Weights of a small GPT-style language model, trained from scratch on English Wikipedia.
Size: 9 layers, 4 heads of 64 (2 for keys and values), MLP 704 SwiGLU, vocabulary 869, 7.1M parameters.
Architecture: RMSNorm before each block, rotary positions, no biases in attention or MLP, untied embeddings, normalized queries and keys.
Training: a variant of Muon for these matrices, 185M tokens, 11268 steps.
MLP neurons of a small language model. Each row is named by its layer, matrix (gate and up: input weights) and neuron, and shows model dimensions 0-127. Each number is 500 + 40 x the weight over its row's rms, rounded and kept within 0 to 999. Numbers have three digits each. A neuron's up and down rows have the sign that makes its largest values positive.
A block is one neuron, or neurons of one layer that tend to fire together. After each block is what it responds to, as a language model described it from the Wikipedia text at the highest values.

L3.gate0:477529504505514477493531543423466519553470487482538471493494548485475545549491543509500471498481491508597496446510474508532483472449514516514476528518521569484520510467470480569480560504461500500550489491518482493494497476543477433529445493600523544548478482433500510526464549519492492564456388508471499496461512491476492554493476482463463436565499571398482455554504437469504446498496
L3.up0:486547509531519508528492574520530518468575506463551449520521525517460571511535497514458512488530491521552463516500466416530446459464550538520480520495541507455570493497474522508410509481593465533489489492515496500508490476529434487553498498558500531542517465490511498553489489533493484499567443404513458482470442491504511489599531576533427473545440560396473544482482424514485482467519
L3.gate44:513473445543502498530504451495461520612532564481547540556420580466468485526535508511517454454494494534486569529530445492530542502499514484520514501511472546547519465562502473501433481482447442461430537548458522514555470534484540511523508447529491523526532576499577555510383582520423532500473419431492442500525506504536510541423488580510478521513512509468526519425460498532480404471513
L3.up44:518464508473518466457530460522514591519499473481573549462498548417496552444439503442500470438506495485454431470491487474530520554524548539486509463506479548490544493503517500415541561481467508485475508463521461518458406454486564559547486514490482461518572499492532532451515482504467553503492542553507485482448551488477553481523489573504473508475514507491505493527420449533548491471482
L3.gate71:476545516496430493472557560496452503489463565478620487466537520587457593462460512485533451509531500553524525515536491472437546489493483447523502520437583512497467429483550512456465477508473496473502554451477491539485478518512573457470455539555439498559512488546509510568461473453525507536555457468499609443499527513522564484491439496530543516463470454525489518445514546450500497515567
L3.up71:493501526535483478574534427443514472499509555442493467430514514543448553444531493610494510490486468504507614494520458573528488543491483456490454502484547502470510467468452487548536496506445493547507514558454470556570505442554554544453525552467461496568513530470479605537461553495506539503550436501551436491507502477529536503410466539455528499428405516474507417507531553524438549453550
L3.gate86:434496514496488523439549476536499466466485550466490477507521498410419463495506453574428460475504487488529524517511564448539552519543492587436490499559487505489528452487485499410501554450540510417493506561500515509527477487503480443461559530516494504480515547449518445533485480406444513560484504453440540487498549468464492552575469473570446483489457461515520445467490530550462515491479
L3.up86:495450426422596503507626481528514475396484540522481449470530564494407521473498436553480500533552481472486479473560537506520467407557463492479492505539501444504499484506479503435477514501512480429424600511549528541458445442556507538524535532522474440523549497458461544484529533516485485542548502409444567499489493486497474474470489480526436461527494493552565453483492516490470504461447
L3.gate115:467384536542495458410575482541496474520568539481486486494470506558465542522482444505538496577479460565378502475431519466508491461498467523470492509568495534572438542512503493502484447471546549468477500503420451490549491514420522500552546531533538451496541530579506483498549456475493501458511526457591473477431464417524539454486426512435511493495567486483512429523436509449582486480421
L3.up115:522487433567486536466544533493483488493479525503447476495527497493448535518496488555542513559475555597571515412443468533496528463504475424475433485547560533511444569501537495456561512463469526462511523492460558488577471525419444515504485503508488451528485545494520446475518528496497499463557541513439493489471493534464455534530545537435477540461469488476469465442448482451459502495482
L3.gate125:535474506495528581515519496532510519547446522528521506541538491477534496482523430437469489489486484456538465534553567511569497466518528523489556507580477581547601529464532464534430511515486492531474458496528532598505500475438447540410456408399450558436539514487450536564470499480494467465452516462528509563545506513498532506498499565477491526524518479499454463479457547490473516512502
L3.up125:506516583558476559504510489392437460537542569533519506552459478440477571512419506513542448447468411497529534527523447493537483484521598479457610594484526507526483415418523486506462537531634516492513456501547480483546437509487523483483487471501436465541496462482485463513460483562475458518507482502499508525518518446558451546517529511543490456487478487514502566493484512507447503492492
L3.gate185:551535522544508483466431507456470546516529542540491451439403455442542500562440460561493465497473522468447486464484515457517507443475539480434479488483509500440458508481532426428552526429498466514487484516514483524483529521523523466508503483487474472468531555517495552523488527497504430477551489414421562601495488523489499571441546528435486473476535513534394576481477523501402563438546
L3.up185:448562439456483494523545495479507565480533510488564523587520506451562494465514559451484511480514460489486505542496532547476523453462568461436519560492509418534505519559437485484488487547498513506524468515542489432513543488503513598429503468528579434432537456510457514537530472496510437558495533473474542492523615521489521434520481502540469539447526463506442436495520534516558525534489
L3.gate199:462508540509479490486531492543481425454484559528489469542514484534467556534521534486508457542491488593509488480451536500511507511607497543486446513513538491523508429524530516516492537473476484526505571547535473525522472461506452527573484535494405509537541564555536507537575530484450490516458494519496560509512529482494435515446482551479450428502484577471564508479480495504412539487528
L3.up199:466477532455511522455509473479475558551491483490509476449517498458442548487456453606568486456493539525482535496430525461460519435447520457485501543513502513475526521476498431417480571456525490475517429564552486435472449490525517495497484497528455492494527587536509470506518498454476535455457499488580570550482493473495504467533551520483488562493478395510536536543481498510442476529454
L3.gate227:488496451502527512472486477477408537438511512423504561464514474487469543494512475525505503486496552466415543478490510466510502502453538551545469499514536453521472493457495486570422488487471575540475534520484501506475428471520485495421508551488484494453524472490494462497458487467466561537460547530501506486482531415525499509589497510530517431534437465502449504504455536523487580558618
L3.up227:540539541505424546437438526522472471512591494449510491509469532501518499463442469492451451441525502541482427532500536511453520434554548514505506480496524485457478548508458449464516430495474516444476542511531483542548514464487457536527493466444510547510560497509581463392512526467521522485523488480421492573527550473517534497520507536501509561531486501408518601472541528523388472459415
L3.gate239:530548491553497470486557559488533490462486540515460488499498422518470446486556508523513435487566489523572554560564534503488395509498502454446464481504498553539458496562401451471501499460518537527510482549556538424472456442515488550453425530455522509499586496509475474496503453509497454551496472506517574514483467441548491448549553496491607510504531441558517485468437506387493528521432
L3.up239:476466562546464480486477457542534567489467569533490513559491511567414531493457529444542521568491493490446491459553484532492434533452509401463522524579512567511482458487473532484472447446451579512450530521574443540504519500540470432457506559474464492519565487518501510504475483486523511441434423522579488539456520493534484449474490505463483563497428449445532521546481494422501432437520
L3.gate254:515484479511489543480596508511467520485516412438518454526512541477466569475542550449420517501434503478537543458486466470507615521523501489489461499518513470472523583526425395415484477471504441490556536502557529490493530573530520531490538519428525509514633461520495537529464468487461491541534488486477463547512465482531513555523490531491486473495498462514521497437513432490530466527452
L3.up254:435474430494478432488502433468472571516515527476458474476503551448508579550464562546527498502539569535469465448519446449428520550565365505530442536537555519472525452463498473503518495482522520536433469429480420518498491518433515424486500506557470523463538585481516475475462489511565544492547440491504536545564546466434481530492531558541489470524466436474494469505486523502497472506433
L3.gate288:503471518515511552537559463407531444484594476485446552520530495461430466522560528452498568521524566464464512571483504423530539468466477509510487561489477507539515541503489498576509492450534464600492463568530481499530506456512553505545466542526484577481488477513468521587527472422557457491439485523513562451520479453478455590471491484477514446491457480445518512543491630442499479532526
L3.up288:470504506491509549550491581517473535494420547472502465522481491467479504472544540501506498495496510468535514555476549529466494544527437532578480500512514518471527558474462510533448541471487483597450521586518535551474528525484518513468486556504501500502486519482509438608533480426465502479578448458512534520467466576473492408565494475484532564544542481537526509507493529526467497480507
L3.gate298:526426462450538422401461531511591471432463487529443435446490545527519531480555444500492519522454490468474505518499559554527516466505547460528443427479557500494440490474499481484465484522534577484474524450488481460468515499526407526408491394534504461540511544541506543536458437420487527472505587460434452411541409461404471561498518501465521440615449440545533502470510523481480485495491
L3.up298:599532439513500423458480555416498523589485453472585492450610487516510522481484546393487585463501508545536498500493473484536496452460529548522431504486526502489497455487536502500502429491543507516516500496479561567473457412481434497533560499571511580503464557468512504452469489513469472498507500486493559481505467424484468452512486533563528511465517527512486441502564460448599474509500
L3.gate364:517538525482576510455496531524503467491531557475576488566574544461506545457501491493533560445414532479498522491479489502504423486498492501509461527529443496511481491637517487500542521490503445429453539520515527478489466481455603398482462525505541481521514508469524467518417482394454449527473492536499504447543444503439559569521419501579477485494475522556572458525473571489349518466474
L3.up364:527553536575539500433505503478454418509471544439507461493505499470552515453503447517502524415486499501445520454471522511490551522518589515548512541494445480517495477563538569498469573476533536469448491481445523530472462497387482444482497499478558526504556537487546522501492516483501508579464518466544507422513528464457507575471456492582525465519467505484536460586529521458368467516478
L3.gate392:546489525438528537445505476526509471530433419495436499466478506548553499430506607507556506486583480475486418510564500491506510449524563459534534446532480494454489494522515469469515458537441529524407498560494466549485567483455372480464469425538494586521552570513555447534521502385432539513461458507550522570453468491502568534472503521493466483487490524530485458547460472513495507451523
L3.up392:559453539453518591552528545490486552601443464506393513536537487549485507429484522495556441494509435470526455476588469484498492462570541506507493524514517520521497446541545462512454462525468465463499461512525520536493507545460431440481529541566507455511554547502615469543526508474504478510565479533534468534478482483493521562472524489538433477549493595469454482512495508515473546495417
L3.gate695:518491497480500516490485527506539451456545485496555398568514505517460533519489566602528479537463496447553518515559498554570496423529559523484544563588541520556548464549435503498490478524511514547461523500459462494539416504497525487425488469438522405547453499486507478557423489469500473481436486470496536535467547475526496535477541547511488523479525524469497446509480401554485520511493
L3.up695:443491475521538455472533509445449477508476500483465516586553498452504492485430536480443466534431457547503466547511512475469468493500434486501524475421417544524443580514532539480525510449526447489521495486531549533529501527507422504492547461514513456481507456503483522475444465447537556500461532420474507478554394512494546511469520456573490450532503500543446559559448564571435541511535
Description: Mid-word subword pieces. Middle word-piece tokens right after a word's first letter or two, mostly 'are' in 'Career' section headings, plus R-un-ning, comm-un-ity, p-ubl-ished.

L2.gate20:563516530476541505513472481498541552526583469442541576514484545458410511495519490474490470542541442517502472511507508513409411588553554501505495527461458491514479472534480539469457487540454475500532468487532500409501496533525485465497509493493523511536528501553461498516447568430518556507564510367428401540447524435483458477509485512497481438436471444511550534447498524521488513519528
L2.up20:541471517438480476467444506497539417449545538431502545565525497474485554510499539506456497441547463574447476523572517542508498543509535497500527495437516451484527476494526481467505482518480467522501409518535534530519490513504488525535461473472502490415547554481440565529417518479501484488505445435455465467480543430480511488411441459557503456495529441453501433507458531535457501485513
Description: Sentence-final periods. Sentence-ending periods, sometimes after a closing parenthesis or a question mark, that close a statement before a new sentence or section in Wikipedia prose, e.g. "in Turin." and "(Linchou)."

L2.gate247:455515503535568517496454476553499529480516502535545514557509422532495547504389489524532495482496501478483506487492602532479494470512514507544506549504516445412500538459452433499511492529506417497442487523496509518501452472481503526535495571470466479535481479560497498475404484513492534526537503440486499482536588465609433527570541558517489602464532479543568529426468454493424409542489
L2.up247:485421449501538481490578512508506525568431528455530562562471558465480509460562518504524483482530480540540489499557485462500488435489519491455567461482449497499486521440454492516545465519467433485487473514559476522525490563472438501471484503443499492482461484498533485478491446486510527539483546417526495540604536525463490552492542449499442533500515601499539471534470460482454515452551
Description: Mid-word fragments, mostly "career". Inner word-piece tokens inside split words, strongest on "are" in "career" in section headings like Club career; also made, egg, middle, Take.

L3.gate35:413550445408537477472493449558500518511531506469510494533583463509463470498470518502553469523454477503536508574517486526509539508530547540522457510485448495550498457437396498494504566422481512459490516532496573473507605534462482505503540480453471519487504479526494499499499545529478552570489427522458444388534517547520467525484542496472506496526512478501542531496562522522464532493610
L3.up35:493540474495523474526499420507447501519539522410493563531516477470487505467487554546530472538487521566548463559511509509407485503482546529516476532462450461574464460451520486548500591487547439511540592539467542486482534527492447511574564486488515548473510495452490514548500476504532508509448412533609447463510497495442476498530490519514468437511532395503496507516475454482519456523527
L3.gate80:522511468517527471411471468484515488515434506570547497510464497493494498406513385488530483453529466555442550513440433442474468476489469511529500521507485424496442435537486545476490544487476509530487507593539550496512533518478558574538463465460462435514507492545468484473528527517518448453505490488556408488485436479516478510441465496576480476428536443523503479550434479552444484506568
L3.up80:553498512503606523515469538502478549545496411484531557539543540565504435513505461547509473482486430523493562471441459553416447494546454518489457470554590415400428432478443453488549463480468529522464458560511601527501444493532492501491466506514494532576538462499484568480487520569527518561499470535503453522527460523459483470459449490534468476468525451528435486555487459498464595542450
L3.gate87:496540490488498613480454581500530541469488546463505518466500477505435460473502424536449488518563500494455510399512549442444501526395532445436467506474509470524469505519465470486513507438455520488535559550468561526502514491531445502525535502457495517573529548488531530518520516449533539582517450493510503492480413467542476424530551503544486518505442518532513556450544517465468480465530
L3.up87:583543437419489568465488462519554535531509582402520513448566409522507466550517504486490433494503518518499527419505462566532542508412585429491552524535471457512429531537519497496436514501479497512499506528571530492514471538501507526506501521501548549536501461440508510526525644518445547501490505519494451468458491453496410476489520531497483548437480527532418544525485530507486477527514
L3.gate104:457483479456477537444485499491516486422518446505510475512370502474446515521520496484635499576418470480449558493424539505503486486537471480566532554565419554516586486465473502500486490506502487378465443512534544543456522465486499485463564496527446477552482450442593556472503518514494500478472508498453401483483485499484532444536516488472498585515528557446491451540493540495481529539475
L3.up104:531528452468476476504471552531518513444475489481514469501412538525475517577487495513546467540499500459493477495466537534555562586498501512499526483593515408509531457485531526455543448450541507450503493526629489543496496527478458518547545512454565509562487505439459493491480446467455448473456559489492494470457440432498506492454480549485541491442435499520472450517536505512480431532546
L3.gate119:526444544471517488431505449460529575476519501537502466533583489488485535470560446526513434540479504465490475461537526495464499496519522546464536575531512492485530468505488472555523496462490480516495496515585496518501526452530478491458495470508494507465479524484474490499442524423456568487399487483451437484431519472519449510516487440501449549481492481481497509436423504574548496503478
L3.up119:494448528512492499421520476450512514441469485487558588501548548489497514532471508504521499506516578439516529478493553552514464516462563454395457493506413491563500481467453441537478522511485491459535464535494498435479451440555476474424529517495541463485486490492448527498510498441546530476488450473473458508473516452506481433456462454513453520417491495449529483540504500498521512477534
L3.gate135:544496512461543489496527478477487486495472483518505510464488478519500535470486572463548516515486510501559521514518542526530401462536487570537519545534463565507490456489526536486491536536451530480458511452461553476526422441555498513518490499515495508532483513508474500456412508477464603503467591520489519534526465480488546478489544504464452524523559458531595462469473485475566511431503
L3.up135:459522580518447417526506473520496428503515502433512552478542490541562479473483552497550493483523471523436475514512492517505512466578524536601514503572498561556493530461482436573481499592511493461477517468437439476537534459500529455504547556482479488513465464499411499394496466501501520545501528476438525435542482522502569480487483444589547547447496429492464484492529566474535565538447
L3.gate139:448479486504491582467461495515600501555519541447510516494555562477481549539524471450518454482490532518530513441493468470541558470615500471453492524476522608508445479528536514493430504498508503439511534557465548481457529543546505545522515493572487520486467514527496480511438523440484491498512391463493572540509480478468483572553517517473528512505447530437542480490430496463440462418526
L3.up139:524522502528557492547448515473446541419558467527462507428458474468395484532459515547446507506511492446505539453469530532489565444511519505502505561543497499548508494541496511435512516486519439540489514472523532541575576551474475497487449559482502476487536469492502408470524586443473467508545458493523512489487556494515515491516538435474471409521469570548560465484527513533531619498517
L3.gate310:473578521502479444535506479514552536524567540483578486528470467554508571520467484549475500495545488445511502533602546444473560495528487509512528520472442503463498532513524510529552482476473501511470454598456481462487457480535437522469484442481466554522491454444428506487466504522472490521498472485517498580496474497507464511494590571526516535522545445456518442502463534531539466485489
L3.up310:612596565519522412440560506508445500508546453511538451476449534465566552470466528481448520462452467413499495484469484545520468470489414495534485478534473445504495532450485462433500528461509556513493486493499406539481503442466546419528502496515488529394525542437472440511481478487519474462514569469460503426505530547484489492524492621524475475567475497496444425438554427448460524515576
L3.gate384:509468508485454523501403516498430461507570539510483567576578550522527592615533515523492497461528424523560474529539547492478492557486572533474496520481536528502497496535443489462497479506506520517421447504443541527501501446525506443582554503516467487529483495508534511546523474494513543518477496482512498482481501536489549500449474449468438491482594533526490551562528579512498482502470
L3.up384:531519515503533554466499491471473553532516455464465471464537575486529433489484502522457556532533461510578476417511467427508476461431556497548495517482463469577512503482465516512475511517457582497436556441522480566533460514539462517455485477493509447533517418579468489517434509464533502483578474472472464469436430488532482443491475455465518601495474486475536513477509463565501436448456
L3.gate414:487440588534556488450515443497496492530530504515514518464488492523586527573510493482543486480460545533396490528500553485506551462536506514509481496449502418455474541534502544536491471537523514487499466426521547536490443557525432481439453523490508505575531534525448499441479538535518479488492454471502432459475458513513527529593524466525423540483529505456543513418517497500466559461470
L3.up414:461438511505518517531463489559465486528517448517629474508552468496519480532466546493525550507496453467483442485508465490586537518481437481426494511524423526564525479517518456491559575483474548540470541435493451506501429441547563528531447490530508516455419477435503489562536530535447540490501485440516511458492463532555508495519445545479469505520565503512488600492505462497526460472521
L3.gate499:502486525554509492500491503467569437513466518506560480458566473475497540522516510521551515521551482457527474506474461466465483393554500499531535484462452445498556531475536431513530444536477510477452544425529552496473468490551530532480493533460446537573455506518441528488460496565498434520481505514473471508517558502483533514510568490546544546474541420503576470566515504503482491543533
L3.up499:498469558533443490512472524508557550473556490470577521353557458542468512502574500399505520559442515473533477461469554484457468488523489459532523466495480583495489525496495498511554511476577449473588531491536506554511536503472554535536496554528359488518514521455459542472537505504536469517523513499521536421470567523468500510457482540487552523502572444538518433526451530483561532512468
L3.gate555:494533591552409536494495543484507472509477524445449531464562527454466519464472491504557509516467490461443483511513545455452479397490493498536512519468534502472447527570472554490529506494440507496535561510467478470530500467509524481524517516603517540549406460456516468524448504497542414489605469482466516498451523517458518481508566426566495446524474495474471513500466541471482504508568
L3.up555:505478532525520574433511467547482483553532457525428472493514445446506412547515552463489518498536497550467477512561513462508514436487481521459493412499497454509484466476501505462469450443543509457517482493474585499511537481559527467460515502520505450540415553484484516533561453500480530460501451428505528540501525574539505499453544514513488537470472505474450477501497437451552495566512
L3.gate579:442480517494476497419530459560391473425492562488512464508517557480524457523479539324466479533448486499536514468524478528541489455537533520487540510493513457472463453461489519511548517525518521451534525577549553529545494479485524524488512518494545536542479511514498486490488478501560576480500484542517413453547540528473473519519390464528486516431520520571508482467456451466505452539471
L3.up579:460475516525472525487553536438415487449513505496501496594494572553553447513467508453481451442525566455493496521473625494502530410497503509467554517481504464525509530578573478535441530531467559534463501413489485556538493440567507498567468481570562543503521460490463543395479463539429506547485502489563489545511521461444442456407498496560508483531399508510477505515499459518527490476515
L3.gate650:467516483436481519530391451489504514505559454531491471497550382482468499450508465427521435522482464516485500430621498516515547424497478505521472562487511504552457478498468461462488479452450470578574503439507466510544482496514489534499455534518530487512500451479487560394465495536541434500510505506536588497487455409494541509516540484473500449491474452489459518485504433474470547564579
L3.up650:491511431502554506527566515510510589463450558512505499468482538498562471573553586453559498493478600463470459532479504467508546500567538526449535402601531478573489498496435478527519486415454493525490528533468538497527504492508488547440536436494444525540545548516464478565539475436532424447517499507445488486441435521466456491491556500473455524522508521491520472476478431468404476505499
L3.gate681:499498573510502465447511424500435537526504478519478570554542473481439490504519566475465553497495467558462442520444497542491547502526503462492526490498540506577441534508504445461532498533442533471550529547498444475465520490545509502514584540517517545456493430565495516473479522496460479510490495542448484504507535480406489510469515530548533528496484581495574569503533454556580545472536
L3.up681:538443535502478486485554495525527454445440521497473486485556480503460470418439468501487460509544490483503424511475468533499543548546588462521499467569473482540569525506471490523497522468450550464525531416474486482489442494605503500383489444423531547579527434562486558527380504468563457530560526559440460530507522490493590466515519492481464544430509460531481566447482498493507485481506
L3.gate697:463531503481485500500460501448493518556523485467501541536496547480490554519514452461556466482534503465519480475573574512439479461527508505468514491507407549501431526504528557572528491511497525509518542510467491548580484502511487525584494501446492421466504475511538479593529560488526485589486520441446517494523529525512519523463564522500514470474447436578496512452542488485520463451550
L3.up697:491542476481576470495467530415473499537590562510439498491509510520497469495496493462490506407557500533563495527523510449439538487474585524475533524445460478436495504464551516509524542567529539503471455544487481506531476490489490522506522507517457509465476515445566451434509571513560438591478579498436585511570529457510540493439543458523496481473543532469469587377435541480585569487499
Description: Sentence ends and have/has/had. Sentence-final periods, often closing an article's opening definition ("...wide receiver."), plus auxiliaries have, has, had after would, but, as.

L4.gate2:427448502479476441517538495459476478447485434536442489478539530548520470458476533509518581544527437513536445445575490512454475448534487513499539504517501452474481540530456458494506513525522539492427388514533464526545494512512558406495495462459449549441484518512455529520417463505472507462571494462515487518510503505454477536575518517441520484488514463536529549491524476460508496524496
L4.up2:519480556505464440583506505534424535451454489463439493484528502498514473441453483481523517507432456495490532553586514431457513476483540554470474494511433501452465548509537526498497511506436543518475497480545437498518521513446540498416471569463545528520504473546503495612495463512394558489477524484533526479568489466449539457444477551535503408460475466482461499551495514399584511564477
L4.gate282:482487455504614425484517484512542556528464529477484543528570551511505534497543477440536476530467463446496436449412514506522463489548464535523495475504522489476509518472459415494505549516483477449486514583432499496484485451516489481506503487517506535476542522615510458464474480492496537553539549417505519526505514476486524476521522461548613461441521563478501509454486506486551492597508
L4.up282:558487536530599508592501493484485493577493476504470483524549490488492454446499558489520499522513497440499502528517546500517588561466513478508455549527485564461542534464495439466544459587455542536487492559534574584494497549491440463424513515561499514530532451534529482529497532538472439486452519510537530532452473476534487462505593526479511490483481539531439515478523542531516506476518
L4.gate519:527492487506518461565496440523540488563485515530558421501537525474485540480493499455475405545512506487547504428552467537499479515500580406519550473471505542466530591427484538537484450498492511556516531475440488501495464442384494470504507574540430485504477561518458483487505587504520486511484559514500565550489541476515476514484451569468469473508452518489460431508445442560517530434512
L4.up519:512557443482499536445492514530478467467456500464475456596553512549456518478526494509545496439464551501523455521462521575467518424514488500454454446525549481468496552485467476533476443509520432506471461510443576486520462471476505524466493537488521502515528522486532483483459493462515537497536479407439478421517512538550508488500553523481534448460502484526500488592521513572549514495477
L4.gate578:461529464495465492446452498412473436501537524473525557569569463520524509473618553442472424482544496521510539473509522453512505519482526469445460475461455550505539497492409504484530582493476558554485533491552521477499492528541570539491527456500529485485461488566553480513532555521499517480476529499389496526481496526471525485582500483468506500491470499470473531538470506522517510540530
L4.up578:492434467533425429536488378520529500523553494495485487494474516476587502497558441528544456507467426573538510510476497511505624503509479530495516531548533523535547442543445408497467491501433438477480523498495512549434497506560601523398462505528480464449576529492493448495516512530465538543397449499487538614475551485496428490479576465509514496456485523467537499512533432521500567518518
Description: Mid-word "career" fragments. The middle piece "are" of career after "c", mostly in headings like International career; weaker on other mid-word pieces (h-ot-el, l-a-ughed) and "was" after a title.